Weights of a small transformer language model: MLP 2048 tanh GELU, a variant of Adam for these matrices.
MLP neurons of a small language model. Each row is named by its layer, matrix (up: input weights) and neuron, and shows model dimensions 416-511. Each number is 200 + 30 x the weight over its row's rms, rounded and kept within 0 to 999.
Before each neuron's rows, "fires on" lists the tokens most often at its 100 highest values on Wikipedia text that the model never trained on.

fires on: "is ", "s ", "known ", "Fig", "'"
L2.up1526,179,239,203,218,218,230,210,208,243,267,201,204,198,214,193,151,187,188,190,235,257,198,212,220,207,182,209,194,171,202,245,189,172,136,187,183,191,165,197,227,219,198,234,182,197,206,152,275,210,175,226,244,254,217,194,193,197,204,190,238,177,147,186,232,203,206,198,263,143,174,213,193,187,189,211,216,174,223,223,242,178,196,235,190,202,201,204,199,149,235,231,206,186,219,160,255

fires on: "K", "F", "193", "be "
L2.up774,199,205,217,183,142,213,208,194,227,191,185,187,209,162,163,225,171,196,189,202,169,187,243,202,165,233,221,217,232,184,200,186,212,179,256,243,202,233,217,201,163,207,177,175,210,246,179,183,185,232,149,245,239,201,214,168,231,242,184,217,207,167,239,284,198,197,185,170,213,187,200,209,214,210,257,172,178,207,197,207,215,162,194,177,183,200,211,181,159,210,147,169,170,292,263,220

fires on: "with ", "\n", "his ", "her ", "/", "°"
L2.up487,208,259,206,229,165,186,267,230,135,171,218,210,216,163,193,202,168,225,153,153,192,146,189,225,135,168,182,222,204,173,191,152,219,196,167,179,168,168,201,202,231,241,203,166,186,184,208,206,193,194,211,237,242,212,172,172,216,174,184,192,239,161,214,184,165,195,232,269,222,189,187,194,228,176,223,191,214,263,231,179,201,170,181,215,155,188,209,188,149,191,166,147,257,181,144,136

fires on: "| ", "-", "L ", "GA ", "+", "G "
L2.up1469,229,241,161,236,188,179,243,249,211,168,230,167,211,212,194,177,137,253,217,181,217,165,188,148,231,207,182,196,232,169,126,170,172,211,190,207,166,264,223,234,202,212,226,192,151,166,153,234,179,209,244,227,184,179,150,208,208,233,157,165,223,177,203,162,221,218,196,175,144,183,197,265,194,218,229,192,244,208,250,241,201,236,184,205,247,210,222,147,181,252,176,210,211,176,227,156

fires on: "(", "United ", "the ", "in "
L2.up444,212,166,203,182,217,278,218,200,215,255,175,179,204,207,209,170,163,231,280,189,244,222,200,221,228,147,234,199,191,204,227,187,179,206,195,243,202,181,191,210,214,210,207,154,185,220,227,202,186,177,245,167,132,233,205,197,209,167,167,173,166,187,178,241,251,160,216,246,201,191,198,208,188,195,200,184,203,207,217,189,236,209,225,167,211,171,224,197,168,204,152,171,184,101,193,203

fires on: "a ", "gener", "not ", "an ", " "
L2.up959,164,203,200,226,198,238,207,216,154,198,211,202,185,191,177,192,179,196,237,220,173,243,231,214,219,218,240,189,205,252,181,212,206,186,193,251,162,186,197,178,227,162,256,191,176,185,197,147,175,192,171,194,173,230,182,149,253,172,215,226,211,186,198,193,201,168,223,175,242,148,197,214,229,198,182,198,200,215,224,218,209,254,180,209,222,265,218,211,196,224,159,188,189,221,163,195

fires on: "com", "g", "also ", "Com", "second ", "third "
L2.up1894,216,187,199,227,226,206,191,196,170,193,197,195,203,189,210,224,197,180,195,213,142,196,181,130,191,232,207,173,189,193,169,190,188,252,210,220,155,201,179,182,204,177,239,227,216,211,191,206,214,241,162,204,202,259,161,161,203,231,211,188,170,176,190,190,182,164,150,183,219,221,150,239,204,208,124,204,189,219,241,247,182,210,238,177,207,217,240,204,194,208,209,134,205,185,129,200

fires on: "both ", "two ", "Both ", "Two "
L2.up1188,205,223,154,212,175,178,185,203,181,173,251,208,162,180,236,176,218,151,181,173,220,192,189,206,203,225,195,142,192,223,186,187,232,202,215,117,165,213,152,219,209,228,208,211,184,237,221,197,163,138,246,222,192,209,158,210,205,160,228,164,168,156,220,174,202,149,183,208,185,202,143,233,199,222,163,214,205,216,222,254,235,233,178,173,255,164,216,186,219,196,186,200,203,150,136,128

fires on: "| ", "have ", "/", "by "
L2.up601,176,182,192,174,143,208,261,200,175,244,162,205,218,201,132,179,196,209,186,250,191,122,217,174,174,157,218,218,197,173,143,191,187,213,212,257,223,193,170,222,177,226,269,169,206,217,196,201,176,201,208,202,236,242,253,148,181,176,190,190,249,203,214,220,145,205,221,182,255,171,202,220,224,186,182,224,160,205,215,175,152,174,197,202,213,192,155,189,67,229,252,158,184,227,180,220

fires on: "Ch", "United ", "New ", "As ", "The "
L2.up1454,154,232,164,222,190,197,221,221,153,226,181,207,177,193,247,253,159,241,160,171,241,228,224,212,262,187,201,152,203,239,228,172,211,194,183,203,206,231,255,218,198,194,252,198,191,224,207,191,209,213,193,166,238,171,207,163,231,165,195,126,197,190,213,159,266,193,227,191,191,181,160,209,216,200,189,142,173,207,226,187,174,184,150,200,139,224,154,195,148,213,249,176,165,189,196,186

fires on: "(", "of ", "as ", "from ", "in ", "Chromosome "
L2.up1076,177,217,190,213,230,184,201,210,205,207,200,208,186,153,194,212,219,203,181,175,254,210,201,271,201,207,179,151,189,137,218,189,180,247,178,167,145,216,221,266,204,210,200,192,193,210,220,195,180,165,252,267,216,247,236,192,186,163,189,160,170,244,170,190,216,156,209,191,180,225,237,200,200,214,152,208,221,239,222,183,196,200,191,208,202,143,258,195,195,181,219,163,210,163,190,209

fires on: "as ", "very ", "more ", "born ", "but ", "time"
L2.up168,211,146,182,205,221,180,264,201,183,167,196,189,159,164,231,190,194,196,209,218,209,221,199,206,210,179,228,166,145,225,209,191,156,229,258,168,226,183,189,222,223,207,199,186,197,209,195,209,239,259,194,193,292,256,236,190,220,122,204,193,233,188,154,182,241,214,217,221,212,190,195,198,173,153,146,246,268,185,179,211,219,173,161,186,135,190,171,208,187,179,265,175,181,207,238,181

fires on: "0", "\"", "s", "will ", "8"
L2.up1244,243,187,233,202,186,249,217,202,183,252,149,181,199,236,192,168,140,173,269,199,172,194,187,194,214,169,216,223,205,203,191,218,156,187,173,242,204,200,144,200,153,184,166,187,186,151,160,181,262,195,232,238,206,208,200,262,198,208,228,231,216,188,220,193,234,178,136,213,213,182,184,230,245,151,246,165,180,213,198,247,201,187,229,212,248,225,182,215,188,224,202,205,198,251,173,239

fires on: ".", "\"."
L2.up1218,181,173,202,175,163,205,178,206,208,202,198,216,215,146,137,215,168,228,211,205,198,159,171,178,183,173,169,220,264,195,154,219,207,273,203,253,172,257,211,198,180,219,200,172,212,176,161,219,169,235,201,216,186,192,183,208,238,199,207,253,172,191,192,216,244,213,162,179,221,221,209,247,192,215,269,188,138,176,215,221,238,169,198,216,203,209,272,203,198,244,199,163,202,214,208,200

fires on: "two ", "between ", "\\", "three ", "there ", "four "
L2.up778,157,274,246,171,179,256,165,207,160,212,140,196,260,209,178,188,195,211,238,177,244,188,205,268,242,216,170,156,162,222,157,175,212,200,246,190,158,229,178,173,208,190,218,195,181,229,251,198,177,212,237,197,203,301,200,263,144,244,202,202,208,185,207,189,183,228,182,229,250,182,188,177,210,117,208,205,190,263,225,215,178,154,139,239,171,179,180,201,177,186,181,185,156,166,176,188

fires on: "\n\n", "opsis ", "- ", "information"
L2.up728,208,168,243,256,178,214,211,220,214,194,229,180,160,132,197,189,172,274,166,173,241,212,139,278,187,232,243,204,214,182,192,148,163,193,182,159,192,195,208,237,195,192,216,158,148,234,241,219,160,180,176,184,231,228,210,208,182,179,194,151,230,208,174,198,144,172,201,243,203,196,173,237,147,249,194,179,180,255,200,208,195,222,169,182,172,193,184,181,160,177,209,195,195,206,163,144

fires on: "| "
L2.up399,194,190,186,226,147,193,190,209,244,225,182,189,223,212,153,191,182,232,154,201,223,175,196,230,163,180,178,140,252,186,216,135,190,229,213,192,167,236,187,202,146,215,197,179,191,202,208,172,176,210,228,230,196,201,156,173,191,181,209,171,201,202,210,175,183,210,194,184,182,182,168,229,243,224,227,238,178,223,206,229,173,244,206,189,186,162,232,182,157,221,210,192,148,236,253,222

fires on: "| ", "pre", "by ", "Th", "Date ", "Pre"
L2.up165,196,266,239,150,164,203,166,194,197,188,164,157,210,153,189,249,200,221,185,211,281,217,278,189,198,164,221,189,238,201,166,171,213,217,193,141,213,193,227,183,172,179,181,176,205,224,215,188,212,178,207,233,224,228,182,167,239,177,215,190,218,199,150,206,165,181,196,225,209,210,182,225,153,195,202,218,154,270,226,226,195,228,152,191,158,233,162,202,156,219,253,186,166,225,196,157

fires on: "un", "re", "an ", "ar", "a ", "in"
L2.up249,171,189,173,213,171,251,184,219,191,190,217,210,205,135,192,191,182,192,190,199,188,220,229,200,163,219,241,207,194,123,174,168,229,202,198,202,216,200,192,181,258,172,185,214,199,166,191,163,137,168,179,215,217,210,178,196,207,238,188,169,199,193,222,182,214,146,233,214,167,190,165,176,201,199,230,134,189,214,246,193,176,216,226,237,198,249,226,185,217,232,157,202,282,226,138,233

fires on: ".", "; ", "and", ".\"", "\".", "until "
L2.up1467,148,251,258,142,220,235,203,216,237,184,197,191,211,233,151,209,187,188,247,213,172,121,95,251,233,200,194,220,283,162,178,169,205,259,205,256,231,177,175,170,205,233,173,206,203,246,209,168,152,222,196,197,234,203,190,226,220,223,199,171,253,190,240,259,174,236,248,201,240,229,167,211,206,130,201,228,201,217,263,247,180,147,210,200,249,254,177,214,202,183,193,182,165,286,177,195

fires on: "his ", "== ", "Japanese ", "born ", "her ", "–"
L2.up357,199,214,177,225,184,224,202,215,217,208,207,205,224,234,235,211,160,229,171,181,199,159,187,237,252,227,192,158,204,274,246,231,175,200,205,134,255,140,171,272,176,226,155,195,150,196,194,140,195,182,218,225,136,214,219,200,224,205,200,173,203,193,192,207,151,192,212,219,221,201,162,228,194,177,228,167,214,248,178,203,179,193,213,164,181,152,201,177,151,203,212,196,209,231,223,181

fires on: "by ", "th ", "Date ", "as ", "|"
L2.up1411,188,233,173,229,194,191,184,213,162,222,175,179,253,193,180,177,182,171,174,188,285,211,220,250,211,207,149,186,185,182,233,193,198,213,189,207,195,178,227,219,181,225,215,185,202,267,176,205,184,208,228,191,231,172,226,175,219,181,200,191,175,209,208,182,167,232,235,207,196,202,207,202,188,190,171,256,196,246,237,211,157,199,115,203,196,211,229,215,109,231,263,168,159,187,224,173

fires on: "from ", "and ", "& ", "From ", "At "
L2.up1366,229,212,212,172,226,234,233,222,202,200,227,185,243,215,216,200,179,252,150,210,207,202,222,224,184,213,167,208,187,208,216,139,171,166,175,261,168,212,201,209,181,240,231,207,200,267,171,210,162,227,178,175,210,215,235,192,216,185,190,223,148,167,186,215,219,154,190,199,134,189,177,187,210,217,181,223,138,218,169,237,229,185,169,195,165,238,219,184,111,240,262,192,181,162,217,169

fires on: "that ", "\"", "Party ", "saying "
L2.up412,158,108,144,244,232,178,214,212,202,215,234,185,187,177,216,224,215,207,195,196,186,211,212,263,180,197,172,157,163,144,223,169,206,129,234,153,176,190,208,183,135,175,256,185,194,221,197,201,194,213,188,229,216,196,158,189,211,170,199,155,207,214,181,173,210,193,189,212,196,213,157,222,180,229,174,223,136,210,223,237,243,218,239,200,176,150,183,187,188,142,267,171,191,204,186,140

fires on: "two ", ". ", "Two "
L2.up176,224,198,246,176,171,258,189,214,169,190,176,171,213,203,243,159,198,133,209,177,172,182,239,175,259,229,228,220,195,263,151,207,186,213,161,194,205,165,264,212,187,208,224,192,172,198,257,187,161,205,219,205,145,263,167,239,172,163,221,215,207,219,178,175,176,159,216,174,230,185,178,244,215,160,200,169,208,189,204,242,214,173,143,201,170,258,192,181,183,217,240,169,204,188,204,223

fires on: "F", "ear ", "F "
L2.up373,223,167,222,211,152,270,181,175,196,200,184,197,262,171,199,144,199,219,217,188,171,167,175,185,170,160,220,190,187,211,195,160,200,207,260,252,222,254,220,174,212,208,228,180,212,217,161,169,158,187,197,233,195,216,199,145,142,157,184,192,209,223,237,206,168,194,207,183,249,206,197,217,219,208,227,219,167,237,253,187,259,269,187,212,210,185,226,205,121,200,132,186,160,177,209,179

fires on: "1", "that ", "1 ", "–", "left"
L2.up468,177,207,202,208,239,215,189,197,200,173,218,188,216,158,185,208,169,181,209,177,178,194,222,235,182,221,248,123,164,221,241,206,231,183,156,215,174,200,214,260,231,192,237,186,200,193,234,279,199,242,172,221,205,175,189,195,191,231,206,180,167,190,250,220,202,208,158,177,258,201,193,178,158,193,170,164,175,238,260,187,264,233,190,193,184,167,132,189,205,212,209,151,240,250,178,162

fires on: "0", "(", "1", "0 ", "8", "1 "
L2.up1047,199,224,169,216,211,263,186,203,207,184,189,199,197,182,220,199,135,194,256,166,225,222,196,299,202,217,226,182,149,200,224,159,165,205,200,153,183,171,189,223,178,204,234,166,205,252,178,209,232,249,259,183,192,205,179,206,199,230,195,214,213,151,234,242,205,153,180,222,232,197,140,219,238,178,189,210,229,238,196,214,227,171,171,197,181,198,203,190,196,187,156,168,232,145,172,156